From a checkpoint of a small transformer trained on Wikipedia.
Size: MLP 512 tanh GELU, 9.44M parameters.
MLP neurons of a small language model. Each row is named by its layer, matrix (down: output weights) and neuron, and shows model dimensions 176-239. Each number is 50 + 15 x the weight over its row's rms, rounded and kept within 0 to 99.
A block is one neuron, or neurons of one layer that tend to fire together. After each block is what it responds to, as a language model described it from the Wikipedia text at the highest values.

L2.down97:21 74 49 54 64 44 33 40 73 22 54 38 33 33 59 23 49 45 73 68 61 67 49 15 56 24 44 33 46 47 62 49 40 33 75 19 38 60 51 57 43 58 06 49 17 63 65 73 54 72 28 22 48 63 45 51 50 46 69 66 54 65 67 42
L2.down139:44 28 52 52 60 34 53 33 52 40 40 75 48 49 33 71 40 33 36 52 35 35 71 36 47 47 61 65 31 55 51 44 57 45 12 33 59 63 49 58 48 37 57 40 76 64 59 58 56 45 19 32 50 52 37 41 37 23 53 37 35 73 77 37
L2.down219:66 58 28 42 68 51 69 36 48 60 51 40 76 31 70 20 68 38 60 68 52 72 27 77 36 58 74 59 54 08 48 55 45 40 63 61 51 40 46 48 26 39 31 30 48 55 46 33 43 53 73 66 71 55 50 55 47 62 66 82 58 44 60 94
L2.down231:23 44 56 42 34 56 87 61 59 53 54 52 35 48 57 61 33 37 43 44 81 37 57 45 50 55 64 66 46 80 67 46 63 40 55 43 84 45 43 21 57 31 53 36 47 72 25 31 45 39 52 87 47 57 38 48 54 50 58 78 54 21 55 59
L2.down255:61 81 35 43 56 50 47 44 72 61 46 40 88 58 48 72 73 47 67 53 57 44 60 49 29 38 49 69 36 41 21 38 53 31 61 45 69 59 51 33 38 39 62 51 40 83 41 30 63 57 77 93 36 41 46 33 68 46 68 45 71 54 46 41
L2.down305:40 39 31 49 45 47 22 57 44 23 34 62 51 75 66 58 34 33 11 67 27 45 54 13 22 57 52 87 40 71 44 42 47 38 45 54 56 45 29 39 64 30 68 71 48 39 66 41 43 65 46 38 63 38 35 51 46 24 30 40 50 53 69 63
L2.down331:35 57 68 46 83 68 35 63 61 39 38 51 77 53 52 25 56 47 47 47 51 59 23 52 70 54 60 55 33 50 67 57 50 40 51 50 35 60 30 64 65 47 15 66 59 62 84 34 51 93 43 46 56 48 66 55 55 47 67 60 41 53 66 38
L2.down406:49 72 86 47 48 59 51 43 29 51 51 43 52 43 32 29 49 60 64 42 21 56 51 47 53 27 33 57 63 77 40 46 47 54 30 34 42 53 61 52 18 35 58 56 43 54 62 56 46 44 37 33 68 62 29 81 51 46 52 39 62 67 68 38
Description: Second piece after capital. Second word-piece right after a lone capital letter (mostly B, also D, L, M) in names and places, as in B-ol-ivia, B-r-uno, D-a-ft.

L6.down44:61 50 59 40 44 45 47 67 57 55 41 58 36 39 61 49 51 44 49 55 51 56 63 51 43 65 35 41 20 66 47 54 49 34 95 45 64 53 53 19 41 49 38 60 60 54 35 49 60 00 41 12 60 31 46 38 44 53 27 57 56 42 48 45
L6.down182:44 30 37 56 50 92 56 54 42 79 59 25 45 64 51 63 41 70 28 32 78 44 48 35 35 57 53 59 37 36 40 69 62 51 57 20 53 59 46 23 51 70 50 40 61 60 00 47 53 06 50 36 36 08 46 32 46 46 52 47 59 46 51 48
L6.down206:75 50 58 44 39 54 64 24 47 71 24 63 58 61 66 63 39 49 38 53 64 40 32 40 44 63 33 59 53 77 47 55 52 59 59 31 74 26 40 62 55 59 82 58 59 71 51 38 43 51 70 02 51 49 37 43 19 65 57 38 50 08 44 56
L6.down348:48 52 47 28 56 57 64 72 58 55 58 54 50 67 35 54 55 58 46 68 04 32 52 40 54 65 50 43 20 38 35 66 49 59 34 36 39 59 59 24 42 16 25 71 55 44 40 57 49 38 85 54 59 42 42 36 42 50 61 72 49 35 29 63
L6.down372:57 52 41 65 50 62 39 44 53 41 26 48 42 47 39 78 00 56 72 51 27 54 49 57 37 58 62 52 46 48 29 79 24 50 50 50 35 52 42 44 56 48 42 68 35 37 41 53 56 77 47 25 59 46 48 45 52 65 62 54 23 11 72 62
L6.down385:68 44 29 55 26 48 47 40 50 64 31 80 51 75 54 38 46 54 39 58 56 70 37 49 69 67 58 39 38 43 51 65 58 43 65 35 40 36 28 15 55 23 36 55 52 61 41 45 50 10 62 53 54 22 71 40 44 64 69 63 46 43 38 28
L6.down488:52 60 74 97 43 72 21 54 87 69 59 43 54 45 34 41 45 64 59 10 31 55 46 40 59 54 45 44 67 61 35 24 48 37 51 39 49 54 54 38 33 36 42 72 79 31 47 24 47 63 46 69 57 27 71 56 38 30 77 33 30 26 11 32
L6.down490:51 42 55 25 25 60 47 49 52 59 51 59 61 53 49 61 54 69 43 61 41 56 41 42 50 62 25 61 06 68 40 42 41 36 68 52 56 36 50 25 61 44 54 43 48 44 37 52 56 40 62 00 64 35 48 55 42 53 44 65 49 39 46 34
Description: Table cell numbers. Digits and cell separators in Markdown table rows of numbers, such as sports standings, stats and fight records, plus a few unit tokens after numbers (cm, kHz).

L3.down243:46 40 40 53 74 77 67 41 69 52 47 52 24 55 60 23 79 46 36 65 48 66 52 61 63 42 38 47 58 38 62 32 42 41 47 64 29 49 42 60 63 29 49 39 37 67 45 76 35 54 40 02 75 14 37 63 30 67 64 39 64 65 23 51
Description: Name-completing word pieces. Final word pieces that complete a person's first name or surname split into tokens, such as Aust-in, Bar-ry, O'Conn-or, Constant-ine, mostly in biographical and sports text.

L6.down60:55 53 68 48 61 72 49 52 37 26 40 60 45 42 53 61 62 30 24 54 33 35 42 31 30 68 38 46 44 79 40 42 36 63 42 26 45 09 68 42 73 14 47 49 57 39 42 55 60 16 44 56 46 40 35 90 52 31 75 62 39 38 51 74
L6.down80:45 30 58 44 47 42 52 58 56 61 54 20 28 55 34 60 69 26 48 40 60 61 32 28 41 70 41 75 61 44 38 66 54 48 70 76 62 47 44 40 38 67 44 24 40 12 42 50 58 34 67 90 40 48 51 47 50 66 25 39 51 43 48 45
L6.down189:35 37 60 60 28 27 74 29 55 39 49 27 71 59 38 41 25 42 53 32 52 48 33 70 82 38 58 62 62 24 54 42 46 53 48 53 44 57 44 41 45 47 78 52 56 51 37 37 61 54 50 51 57 47 44 46 32 83 52 64 43 88 30 62
L6.down287:58 74 67 49 30 39 59 60 39 71 24 34 43 46 38 44 43 40 39 57 63 57 61 52 36 51 77 54 83 48 64 45 38 35 56 45 63 43 43 62 08 36 45 48 31 56 29 60 52 52 37 15 44 35 45 80 50 48 59 47 55 71 39 60
L6.down302:66 45 42 12 46 65 46 54 56 58 39 68 45 33 42 61 49 55 56 30 59 27 53 31 44 55 30 54 38 53 59 46 41 51 35 72 27 27 25 42 22 31 52 54 56 83 41 40 64 23 42 09 62 34 81 44 68 45 41 44 31 65 27 29
L6.down346:56 43 40 91 58 65 55 58 42 52 68 71 47 69 69 58 44 46 42 24 49 59 44 35 49 61 60 25 49 22 46 78 52 25 29 39 44 47 33 47 45 57 26 41 40 51 55 41 52 62 57 72 73 69 22 53 42 28 58 63 78 30 70 65
L6.down399:81 63 50 46 65 34 71 52 84 61 00 58 38 61 72 23 41 10 57 61 59 76 57 51 39 46 70 57 61 52 62 36 49 34 45 34 64 67 48 71 41 68 35 46 46 61 69 40 71 53 56 44 58 48 15 60 79 71 66 39 68 67 51 55
L6.down469:57 66 19 58 36 61 60 65 62 67 40 47 46 74 60 30 74 55 39 58 36 50 41 41 50 26 27 40 27 50 44 63 61 53 63 23 44 39 59 50 44 70 50 23 47 84 51 31 49 74 40 66 47 63 63 38 38 54 53 23 44 47 69 36
Description: Initial b/g word fragments. Fires on a lone b or g letter token that begins a longer word split into pieces, as in b|ell-shaped, g|razing, B|iden, g|lyph.

L3.down421:46 45 60 89 76 63 84 35 36 51 96 55 37 25 45 54 55 59 62 46 40 66 38 47 69 73 53 39 30 50 30 44 40 51 55 47 73 47 37 65 45 37 47 61 68 54 66 48 57 28 66 76 72 61 47 56 37 41 75 31 71 43 61 50
Description: Numeric table cell separators. Mostly the | separator after a small number in Wikipedia stat tables such as league standings and census figures, also unit-conversion parentheses like 384 ft (117 m).

L2.down50:33 60 59 70 47 45 38 58 37 72 40 75 73 50 56 58 66 61 51 41 51 61 62 62 55 36 35 65 69 41 76 58 49 72 62 68 34 40 57 37 67 32 55 69 22 65 56 24 30 46 57 30 76 77 26 49 59 46 31 46 33 34 30 50
L2.down75:24 57 48 47 64 51 55 21 56 34 56 32 31 33 43 54 48 56 52 62 54 55 55 35 52 62 34 46 64 53 46 36 51 30 57 50 52 49 39 80 66 56 52 54 72 86 54 64 78 48 62 31 48 44 54 73 50 56 66 99 50 70 25 46
L2.down172:45 60 60 43 44 59 68 55 08 35 47 27 48 50 70 54 33 34 49 66 74 70 52 59 63 64 54 49 64 25 31 57 41 49 32 51 51 64 24 52 29 47 55 44 57 52 40 38 58 51 50 39 26 44 38 46 33 58 45 56 49 40 53 73
L2.down307:47 71 57 58 55 65 65 54 55 67 54 29 73 28 56 56 28 56 36 53 36 64 28 63 57 09 59 57 56 44 42 62 64 51 56 50 33 35 72 37 57 39 61 45 46 63 48 70 41 65 44 06 52 52 53 36 35 32 38 57 29 50 60 41
L2.down418:26 54 13 61 66 99 90 70 29 58 26 59 50 43 57 63 51 48 40 45 41 49 79 17 50 75 47 32 45 58 45 59 62 50 44 29 46 60 58 39 49 56 37 39 58 52 64 65 68 33 70 34 40 52 65 60 62 55 36 17 53 42 46 58
L2.down451:50 65 66 54 49 61 28 49 74 32 27 49 65 29 39 66 55 49 54 49 45 44 48 51 61 45 56 55 44 21 38 59 46 39 54 62 67 47 36 50 35 29 48 40 47 30 65 44 54 49 36 06 69 55 20 56 27 57 35 48 87 22 51 33
L2.down477:46 69 35 40 24 60 30 64 55 48 73 35 70 71 50 47 49 30 27 49 64 82 52 52 44 23 37 37 69 65 51 63 51 79 56 60 35 59 34 50 39 49 69 60 45 48 76 76 56 36 53 37 37 69 28 64 29 54 82 38 28 26 47 41
L2.down484:62 75 53 78 56 67 60 79 34 49 43 40 55 46 63 63 40 63 59 42 62 39 54 72 79 55 82 50 78 36 77 70 41 77 41 23 44 62 69 62 30 33 36 53 56 63 45 51 89 83 54 40 35 57 57 57 61 70 61 44 76 35 51 64
Description: Early word-fragment pieces. Short vowel-consonant fragments such as ic, ir, in, right after a word's first letter or two, mostly in names and list or table entries (B-ic-eps, f-ir-ms, M-ic-hele).

L6.down88:70 43 41 38 40 41 56 40 37 61 46 60 31 44 40 36 42 41 45 47 72 48 47 62 41 76 31 82 48 45 67 43 52 56 47 71 20 92 71 43 58 76 44 46 39 44 54 43 50 65 78 58 50 29 62 78 59 66 57 43 28 51 41 56
L6.down226:70 19 34 80 66 48 61 37 63 42 65 55 42 40 51 27 37 50 72 54 50 33 44 77 82 45 57 42 56 58 33 42 75 77 40 39 66 54 37 45 63 45 53 23 48 36 54 52 48 57 68 56 59 59 45 52 70 44 23 46 63 39 51 63
L6.down424:50 67 55 45 58 62 13 90 77 53 51 72 59 59 38 67 56 37 57 39 45 30 20 30 99 36 44 43 51 31 31 57 65 43 55 46 65 44 46 45 22 59 39 57 73 49 27 36 38 58 39 51 44 57 35 45 71 56 45 36 50 38 50 57
L6.down458:57 43 63 59 41 53 48 53 65 75 50 55 54 54 34 39 43 69 51 41 54 57 42 53 49 48 36 55 50 36 33 52 55 51 53 69 43 41 32 19 50 53 70 34 58 46 38 37 52 41 25 41 38 42 54 49 33 25 64 59 54 49 34 17
L6.down494:29 46 51 54 47 47 44 23 70 44 67 36 58 44 33 40 72 41 61 52 55 80 38 45 61 48 64 28 50 37 31 30 61 31 62 58 51 44 55 34 67 38 52 56 50 64 71 44 28 35 51 08 44 61 34 48 59 66 71 73 49 72 43 42
L6.down503:32 42 48 53 56 70 82 49 55 30 65 51 45 51 58 16 62 42 49 85 31 64 55 85 52 50 38 91 68 42 54 33 49 26 35 63 42 44 36 57 65 65 35 70 43 86 45 59 47 85 32 44 76 53 29 49 41 52 43 62 41 70 36 30
L6.down506:57 39 71 35 65 64 64 39 50 49 65 47 53 66 72 65 65 44 52 72 45 49 56 70 07 36 45 46 41 56 41 39 53 28 57 45 62 73 47 69 42 51 43 62 66 36 56 62 70 45 45 49 35 46 91 79 49 70 56 51 47 66 26 33
L6.down511:50 49 62 38 62 41 68 64 61 63 25 38 69 54 72 39 58 55 10 60 14 40 63 85 60 21 44 53 25 56 31 59 37 44 41 57 31 49 45 43 42 42 50 80 40 71 60 46 39 54 35 31 72 32 29 67 44 44 75 64 46 59 34 42
Description: Person first-name completion. Tokens that finish or continue a person's first name or initial, just before the surname in articles: B-rian, D-ave, I-an, William A.

L2.down13:59 41 39 46 48 61 57 61 19 68 54 69 43 54 57 51 19 68 51 57 34 56 29 63 14 63 55 56 40 80 37 65 69 41 48 47 51 53 19 45 52 68 71 53 43 15 58 53 66 32 37 99 50 39 51 50 43 48 47 26 36 32 33 38
L2.down36:39 64 48 50 54 24 55 39 67 28 52 68 60 68 52 62 31 44 40 64 50 50 57 43 77 64 46 46 60 84 03 72 66 37 55 33 62 25 39 58 65 49 46 54 65 69 55 66 48 77 39 84 34 53 55 36 52 52 30 40 42 77 69 40
L2.down198:36 56 72 57 56 22 20 33 57 53 63 37 72 41 54 84 47 82 64 60 31 60 42 48 37 51 42 52 49 36 40 19 49 38 47 28 52 25 51 53 45 69 61 46 56 15 20 62 38 45 36 91 51 68 62 19 54 44 26 37 12 55 34 30
L2.down272:53 37 45 72 67 44 24 56 35 57 60 81 85 44 25 49 59 39 69 27 59 91 65 53 55 48 65 62 69 23 58 43 55 48 41 51 46 37 46 75 31 82 47 54 66 49 56 45 74 41 54 70 53 77 50 50 29 37 47 51 52 29 42 34
L2.down308:67 48 42 65 59 52 37 44 39 34 67 49 28 62 45 24 67 44 27 63 60 83 36 46 39 58 52 42 69 42 56 53 64 40 51 62 57 70 34 37 63 58 41 70 44 75 55 75 38 72 24 99 60 81 33 57 48 30 54 37 45 54 32 58
L2.down351:40 56 14 47 15 41 62 46 35 49 52 52 37 58 47 69 23 52 63 55 65 52 51 40 55 81 31 42 49 65 58 80 40 37 36 67 84 35 64 62 44 51 30 67 39 60 39 56 62 20 42 51 66 34 66 54 33 57 92 54 50 57 30 58
L2.down461:64 58 40 56 63 33 24 36 70 59 52 73 63 58 54 77 56 85 62 43 19 43 64 75 52 23 34 58 57 38 24 40 49 31 52 44 19 51 59 70 34 35 41 54 50 39 47 52 68 52 49 55 62 60 40 44 25 37 41 31 59 31 67 51
L2.down507:59 39 54 59 53 65 65 50 72 65 31 48 62 70 73 31 58 73 31 37 36 71 64 49 58 66 35 71 39 37 30 35 61 33 70 28 36 58 48 73 43 53 43 68 33 51 58 15 35 48 51 63 67 34 47 61 28 67 54 19 33 58 46 37
Description: Separators between table numbers. Column separators (pipes) and decimal points falling right after a number and before the next one in sports and election tables, e.g. 25 | 1, 29.3; weaker on scattered mid-word fragments.